From a checkpoint of a small transformer trained on Wikipedia.
Training: a variant of Adam for these matrices, 126M tokens, 3834 steps.
MLP neurons of a small language model. Each row is named by its layer, matrix (up: input weights) and neuron, and shows model dimensions 0-191. Each number is 128 + 24 x the weight over its row's rms, rounded and kept within 0 to 255. Numbers have three digits each.
After each neuron's rows, "fires on" lists the tokens most often at its 100 highest values on Wikipedia text that the model never trained on.

L3.up718:121117104119112100111085104103112119138114151128117155146103113182094159106134132134104166139114140120160161116095102090168098109111107149127122120134112110131092171091150113137118105138146115143149179167139126094066163129191127116127133145160111086151113138195080129142152131125118163098136106143153110130187155144141128100106144115098106122118133099151122139111098091092079172128153139122119134144085154162163113134121159109142174132160133122107083119112161149097142137104127100147142154149113112113143106134118095126115098119150126120148103118122111144140121160136169132135
fires on: ";", "4", "6", " of", " |", "7"

L3.up176:170136131155113093144062144129176105162116112181116143152128105146170156180172147168133158120121113136127114101097161147117136126103106148135125100130109112127125150131135102146151126143084124144095129089131157131139105095154168103131108104138164124121113152134135150080148169107102115110127145109140146098171141108128121134079113117175138115132114151114088147107161129141138145101160108121131126115135103109106101152108169132142138152096157088087133129120130127150130141143108156104090175102121113162074143123113102105091130119132176128081109121111137143105067106125132117144
fires on: "ly", "w", "ially", "ently", "ally", "ively"

L9.up677:129099152088110157156125128160111145152122108141162154118152101133150097080129135135125159165143145150146133104130156092115099141126109119167090092112084125099100120131104118164117130138091152122123112122143135124113111115151110134122075125154142112130097145110110097127095113098075168084107085136164157136163102105150126085145150132126120133139122140128096138150083088160148092093111150141157100120122158139151135143088103078104115158125106081157115148150141125120177179139137135120121103123111123134119106147114134163087113168118146160086073166143109109156128142131144118143
fires on: " f", " requ", "\n", "D", "ult", " Women"

L4.up255:166121114167139141113166094101150133102133131121096097135164146139134151117090144113108164127093090150125137098158133075140164138155089102120116131160108154111072153085128129112150127165176128170150158140128108105118150105129196088099149090120122124118117118129097109112102125111146085120129133140120142124121152099108142162124141126150139102153128126117127137110124144111123112156105142145118132121136128154129107084092116125133141116129125122148105176119116141129103105158097098144180114142157125132130063091141146115148103148079130142158106118170179114180152111131115173170
fires on: " of", ".", "ia"

L6.up244:099174155145158178121137111145073112132114133080134120117106150088113121124162146096178135138114117170124153157169145127165121081108122101087118118144114081138110124121100144139132090141158107114131128123083125117136116086192142140113126127119145130113104111118139129129148138177137123139125154117091136127139140132129167117184158135153112090156165107154124075161137072100104123142101116103135159167100121101135121114149159145153084155127125157103136128138130134118116147105137157103097161108152110141146109129139171100104125166118112119104125112158143110158133143163140154178
fires on: " for", " by", " \"", ":", "h"

L9.up537:130175139089125144116113127141088092194119130098123110141171117121155158118154121125137131143076143111115139094104151120150162161097135196124099134181123093153114132088141112115109111121140141132124090136107138156163151151172145120099178094129127158128093109124068152123112111122144132124122149110166111169110093133149094117151124083129171110146125139114108113142080122130136144130129137121176156145122135143151131121121137111126071130094141133130126102127165107149124187149111133151140125131155140122134086157137153135138101141149178122141139119117127144159140147077149178129
fires on: " w", " a", " was", "ian", " and"

L3.up589:168191145092143123148112110120105133144127147148147163138140138129107146098171158137103172141132115107119130089145112114183123057132093082142097159154090097132102155115146108159152113152094126088110135130137111088104140128191107142113115104118107103136108160144116134117143149124168098123129115115094129131156120133177130096147142123107152135158135120156111078163125108160101108152116086086128119155076139172166121144117142114178140125134150143159130109154142166146140139115116116125161135162131119168130149108090132101129096115131135119101101125114115136117131169130147155110
fires on: " and", " of"

L9.up889:129134141087043138095148116118131123159134160127143146084139104172154148138123149132132119165078091117131126119123133119114104145161153126125105139133117137124102169123153074156101091125129130155141145144104158124123132126143132125089080129110137065145068154140108108115124125128090140101108153111157133070119101141155105121112174142117131139105109130140108148137149130130151063126105151152128098124140156101154133160125121107126158167113084095125124159108145143118184133102150168130140127115118147120138089148105131118104138141102170171103145122133160162127155107125131160166
fires on: "\n", ")\n", " L"

L2.up922:160149095147101111133099127087177099129116128125128135132130086130144125166105146133121097131091076122126105118121181120112136134118108122109101104100136111148090129136157137134126082090088158144097125148109158178146152172149150163154127089141157155139143123107174106083125167069130184085119129105165102137140102092132142118116140154127105096116147135087115107126115156114135150099156113138091094110120095134099084125125110111195118132158133143146107151140116129131098132120125138163117104146144156130103119089145095135113170115122116108077120109129108156105119111114130122115
fires on: "ly", "st", "w", " co", "k", " "

L6.up7:136152112126145111134091126128072117142139123086145143122144127120122151109130124158136163157143102101132151087114127169111155139176111163165094127135149092131129141168169116111092108107139109159149144126118094106106100163123124121155093130157119164112134123131155092106109106135123125128130103090159165129090120134132125122150139121163121132077115157127088111187134121116136165161133145081096171121092140105153104146110115105131116101137172140110180104127126098166117129085106071160140146143125140170142089107091154120108176121118130163122106185139145135150141131149128122134
fires on: " h", " pro"

L4.up466:100140123160155160141129147112150119166142137110127099100145136126157174124152116167154141151136121160122093138107152177128132157095139135123176119147118110107126124098133127126132149135159131136094120117148115116151132047168138152128115133157123112113127148145119146086101109111167105118148063111138147120092134170148112170148134146152157099129166099134090089106143125164095163102137152143120155116122163152111101129112119068134083135104131111129112097113149091138115119119089151109141114094122127092127147088153156118122133151165121154106123143136096112139045118103127105123
fires on: "ing", " ", "ale", "ond", "ug"

L9.up13:128111123149102114125119109151128116130136150099092132104114120154091143135150162118128133154138090116150104106159135091116149168111096128130107094163127135131137138118160135162127102136123085120124154127111145144072132100121134113124076125154153128149095111169123137084122143139089091154122152105116122135139108150128137092148152124129147142103124103135130106145142107159148176154129170132137144173148144121201144090134104082142148137152092102154151129120151091107165172160084159176113150131106110174168121125111106091094107135094145097086112121090140130120115145145131184149
fires on: " of", " for", " comm", " on", "=", " L"

L9.up117:138110118112115146102116124154119131120148159121120089181129061163132126120146142102084154119087186113128119118123186113132114123139089073124149123120109080145105153148138130121087120167090131137151176146154105157094145111139144105119121137074143088143103096139094090063077161117147122129153172130157138124138141113109084125112104112140158147124136135119112143132150138129149137155106110137105127112141143130150112107112140103150150124166125145151121124099154091131142105137062127185108119164154155145122119145108120117147133097141104125135088133110150133164151119143132154136
fires on: " of", " sign", ".", " near"

L9.up137:143119113107106124135153145130062129122118096167115128114120107151158145114153121118127210104089151136137150098063108185149103123124117097160131117136137129174108136162152113181106144113090077105149157122166108079160142123144135145159135160116135086129094153130155129107116161138152128120099098103139157124120106146125117118133152164142154090147136152127099110119130119110135135110149127109145143130161147128157118124114129104143115160125092155156166190166115127109149144113160152120145151154095142107104115128135110103092116094114108182100118134134099157149116100129120150121
fires on: "P", " Christ", " an", " P"

L11.up424:165145120149125134106118116076161128113129133089076130103120159143023160168123120135096118087146161127122131138128180144112143092127150130154126125177126117109099143143165119138090131134101109101170099091184105096147113088119155129121119106154164118145083128190117101117122178101122107095107137123148118113125122118119130081127148125115138129155133163116083106140117150145114110162141151146113092152129111120130125117149146114136073112089152143131128095131159137137115136129118124111094121168098143119135104114137117132113143120111157111125130182132124133112156148158136153129
fires on: " ", " L", " C", " c", " l", " T"

L6.up412:163130147091091102108118136127133136122160143127146146111168141188142154130144110151125118122101153105104167141158155107121096160127099150165107120156114106099111148145112140142093139096103109110150112118156126113111142150173114133116114137129162118167121125139152149094132184141120148132112148125118131138123117087107143099143114153181095146133117176126103124163125095111119107125125131128162106134130166114122100122104135090171138147133118151130125166161150129117128201112098131126127106184106126108114122143122163105115104151113198094052115128117160164075137100110116131147
fires on: " as", "\n", " was", " with", ":"

L3.up854:136107121128135116095145113133099134132121144075155133151134140149122127094137171141129165129059111143169088158141125146140137076161125070150115132165126121162099085075145115148088142110114114102140171105155141133121128149121172154113151100153132160118159127153100129100127115151136101096113087128143121119139117105139118132123173132120143147161152130160143146157141132139087078145113149154145095116062099126121108114110111117120168155112139136105121178122153138136150119113168131179176102134135138124100104126122163117130118114098143112158111140119132155117105191112137149148
fires on: " Total", " World", ":", " Team", " Play"

L11.up819:184157145128114170104108144080097120127111170113151134101149158161166158114152160138127144181124096085182148148069131140111114170087137156133128105137100135116120146115139098163114105094125125125127122057121145113113139131137098128114083128141118139162079147141145131091130138099107154124146118100150128109107105106112148129123156123140094087120108121138099141144074073116153152129127123116122132121161186126126135134101117095130143145144177157124138171132171123115125156120114107132081115137108131148106145136142128103104161138085152105133101143148152123141109091130134104142
fires on: " m", ".\n", "\n", " l"

L11.up864:092153163115106132156117129099151114160106164111138172084128093147126121120105146137135125135103133129136122104086181133133120145156114107142139166156143103186139143145107086167133128131135095138142153144129096106113119094137149110164094116138108118136105132139105139153152121146086066108114160121156110150140106159159120128158152124102130166119081149139151162117105109126133147128108117144105132132143139115087090126121140098158145101129140084191133107109156110128081155089094099142125159106132147136098141101110148080161129137151164114074102149131125170111143105147139178133
fires on: " a", "ed", " the", "ly", "ur", "ic"

L10.up673:122125140124114133098117126113135153121127101091129114107122108129083148138102114165107165142189161159163116086104094126109174150152151094125140117129113067138126136157082135107119120144111137178129128121113091089154127155109163133140110130181146158152095133158116158132119151162150127112125123150148088122142150115192123120120106122135097143125115153139092129134120130095120168105121145116106103146121147143143073165119179077145111121131110174163151153164147100148096116098096099134151123168112121114110121131107157123115148137088135145115089151141101117149107157147108166114
fires on: " C", "C", " h", "p", "g", " H"

L4.up575:108123139125151154147139119148114121104108126111145138125166131143157172132145126139072159059139124112129144123137153103158170125112107109147150141122115106116130100134124108121107163135184101137143176143168089096123114099137081131121144107116172099136161137134113131124122114145148065137142104123119097134139118133149096134109111179130158145095174128140129156183146094109043138166118152131166167134132112124137115130145112129125104151172137113122132105114165118123106100158079120131108127131159078091145181086149155094101127146168125137102129115124127140140126114121143132130
fires on: "ed", "ing", "s", " As", " Des", "ug"

L3.up1:142186133149124144129104116126079150096165128139150159111137096121079116130131110120095140105062134111137137143138110113135130088166142097121111081169062077127119113098137130164110086119101101107131135084157129113130103148116155147107147086128156091135103130130124146104129142146112112097092160119085134095103138095141132133145169146122132138145106152164134109130079119114141055145097162104155146123114131110154118114128140143161107144134133128158154144128115106099153147153144152153161157108122103189167129111112128112151134154109145109113099168138136150126147134129156138124
fires on: ":", " is", "h", " was", ".", " species"

L4.up208:132153156088165087136076070122154124095113134123131129110152114151142148167103118122146126139124146162121164113114118166169141091115116134132101131169110129075134162116107119108105140139167114143121143122133150143141057139164165124099120115126104147146149141145107151133125144168147111075146139124132129107089080107144147093127148128146179149114139141156143114093157158125117094135108139150184158184094142096114109111122119107144181170140130159159114120147146163136105121135098128089110106149166126159136148092113114133122147106154114152089150143115108133126139119121156104142
fires on: "or", " bro", " ra", "ar", "ch", "ens"

L3.up242:145167180119115100090101102129081153125148108128174186141146146134122092102109149143126156111092126083154118149139096161156137101112091136096137117152123103123110116118111149154129120130124098117117123118141142151140094135132128115119154105097148143150111141095098163127137096094120116108122111069152158155148121130125153127133122196117083137105121130148129118128083146109137169137108153112118087128107096168138103141099132160110099146130132125133159131142156124116101146158141147178177114153106145146093082066139167084130126122133168096139126127095142133152106132113162103150
fires on: "H", " th", "ivil", " World", ":"

L6.up542:136146143130133105129138133118113119196130173115138125162141108116134162162142136205205142154119159141136103082106166162134139119139110164156137153112121098130111122099155107135133118120140132101130098141152133137136114145158142116159123112147080162114073149143109160117117126134110122103101157087180158098175101120143122124120129081150120117148138134149081105123136106097136110121127094148124152111153128126139091166111117108186133117105144100173153126090129097156096126140077114159122121117120084140098124090136155097122139156172127138107118129148117149122125115131128141102
fires on: " h", " a", "ly"

L3.up403:130134170169117128148156127104111138154131148148109113120176070125124142147116101130152142113130112140146139114124155139151136129112128118158161132107121110130105116104101157149132150173115090094139128149162101134141126114199123133144081107095145102125135120137120123122090128188149093154132112102140094145140127128100131135069115160144128126107116116174119117144137139122124112108145170086189176101175113152097088143074126110092127152116158094066144056147135124129114140125117171139134121118155093123074125100115131128129111132159128140127113135128146107115108116132144170125
fires on: "ing", "s", "anguage", "ive"

L11.up481:140121146110099151152132114169134161185118124165147142107178119100105124127105128122105103128140131115146149115116116160118148116132132094132124112136122079083084161131154132152071148099136151099140162122154085125149123130080146126117111094136137096141103138149111131135091132144134116103110123099135130139144133110103144145109087145134153130177105160139049161150138095159135170165174141154181090147173107141090143137137112136134109084120120075125119140141135141117112157105142120120113156106109160119124138134134155142117126156124160140111093198102149118154113118106159134132
fires on: " ", " d", " Sw", " sh", " l"

L11.up927:157106092079113155121106125113121132128120157118096162130119085140127128116131112142128109138094134137108105101158150093176128171152090107123136143168122103156123167161121145105104090167106115162098173135126111122093136104165131118121130123114139118166089120095079099149129110105099142182147128084077143135138130074164131102156107127107117121136090097139127146163094110152161113107147154160156113103165119110158123118102173096125123159132136119153159127148162156139122121168122122132126111131169131107096093076124151101125151115137106099117115146097152164125136136119161142146
fires on: " of", " The", " the", ".", " United"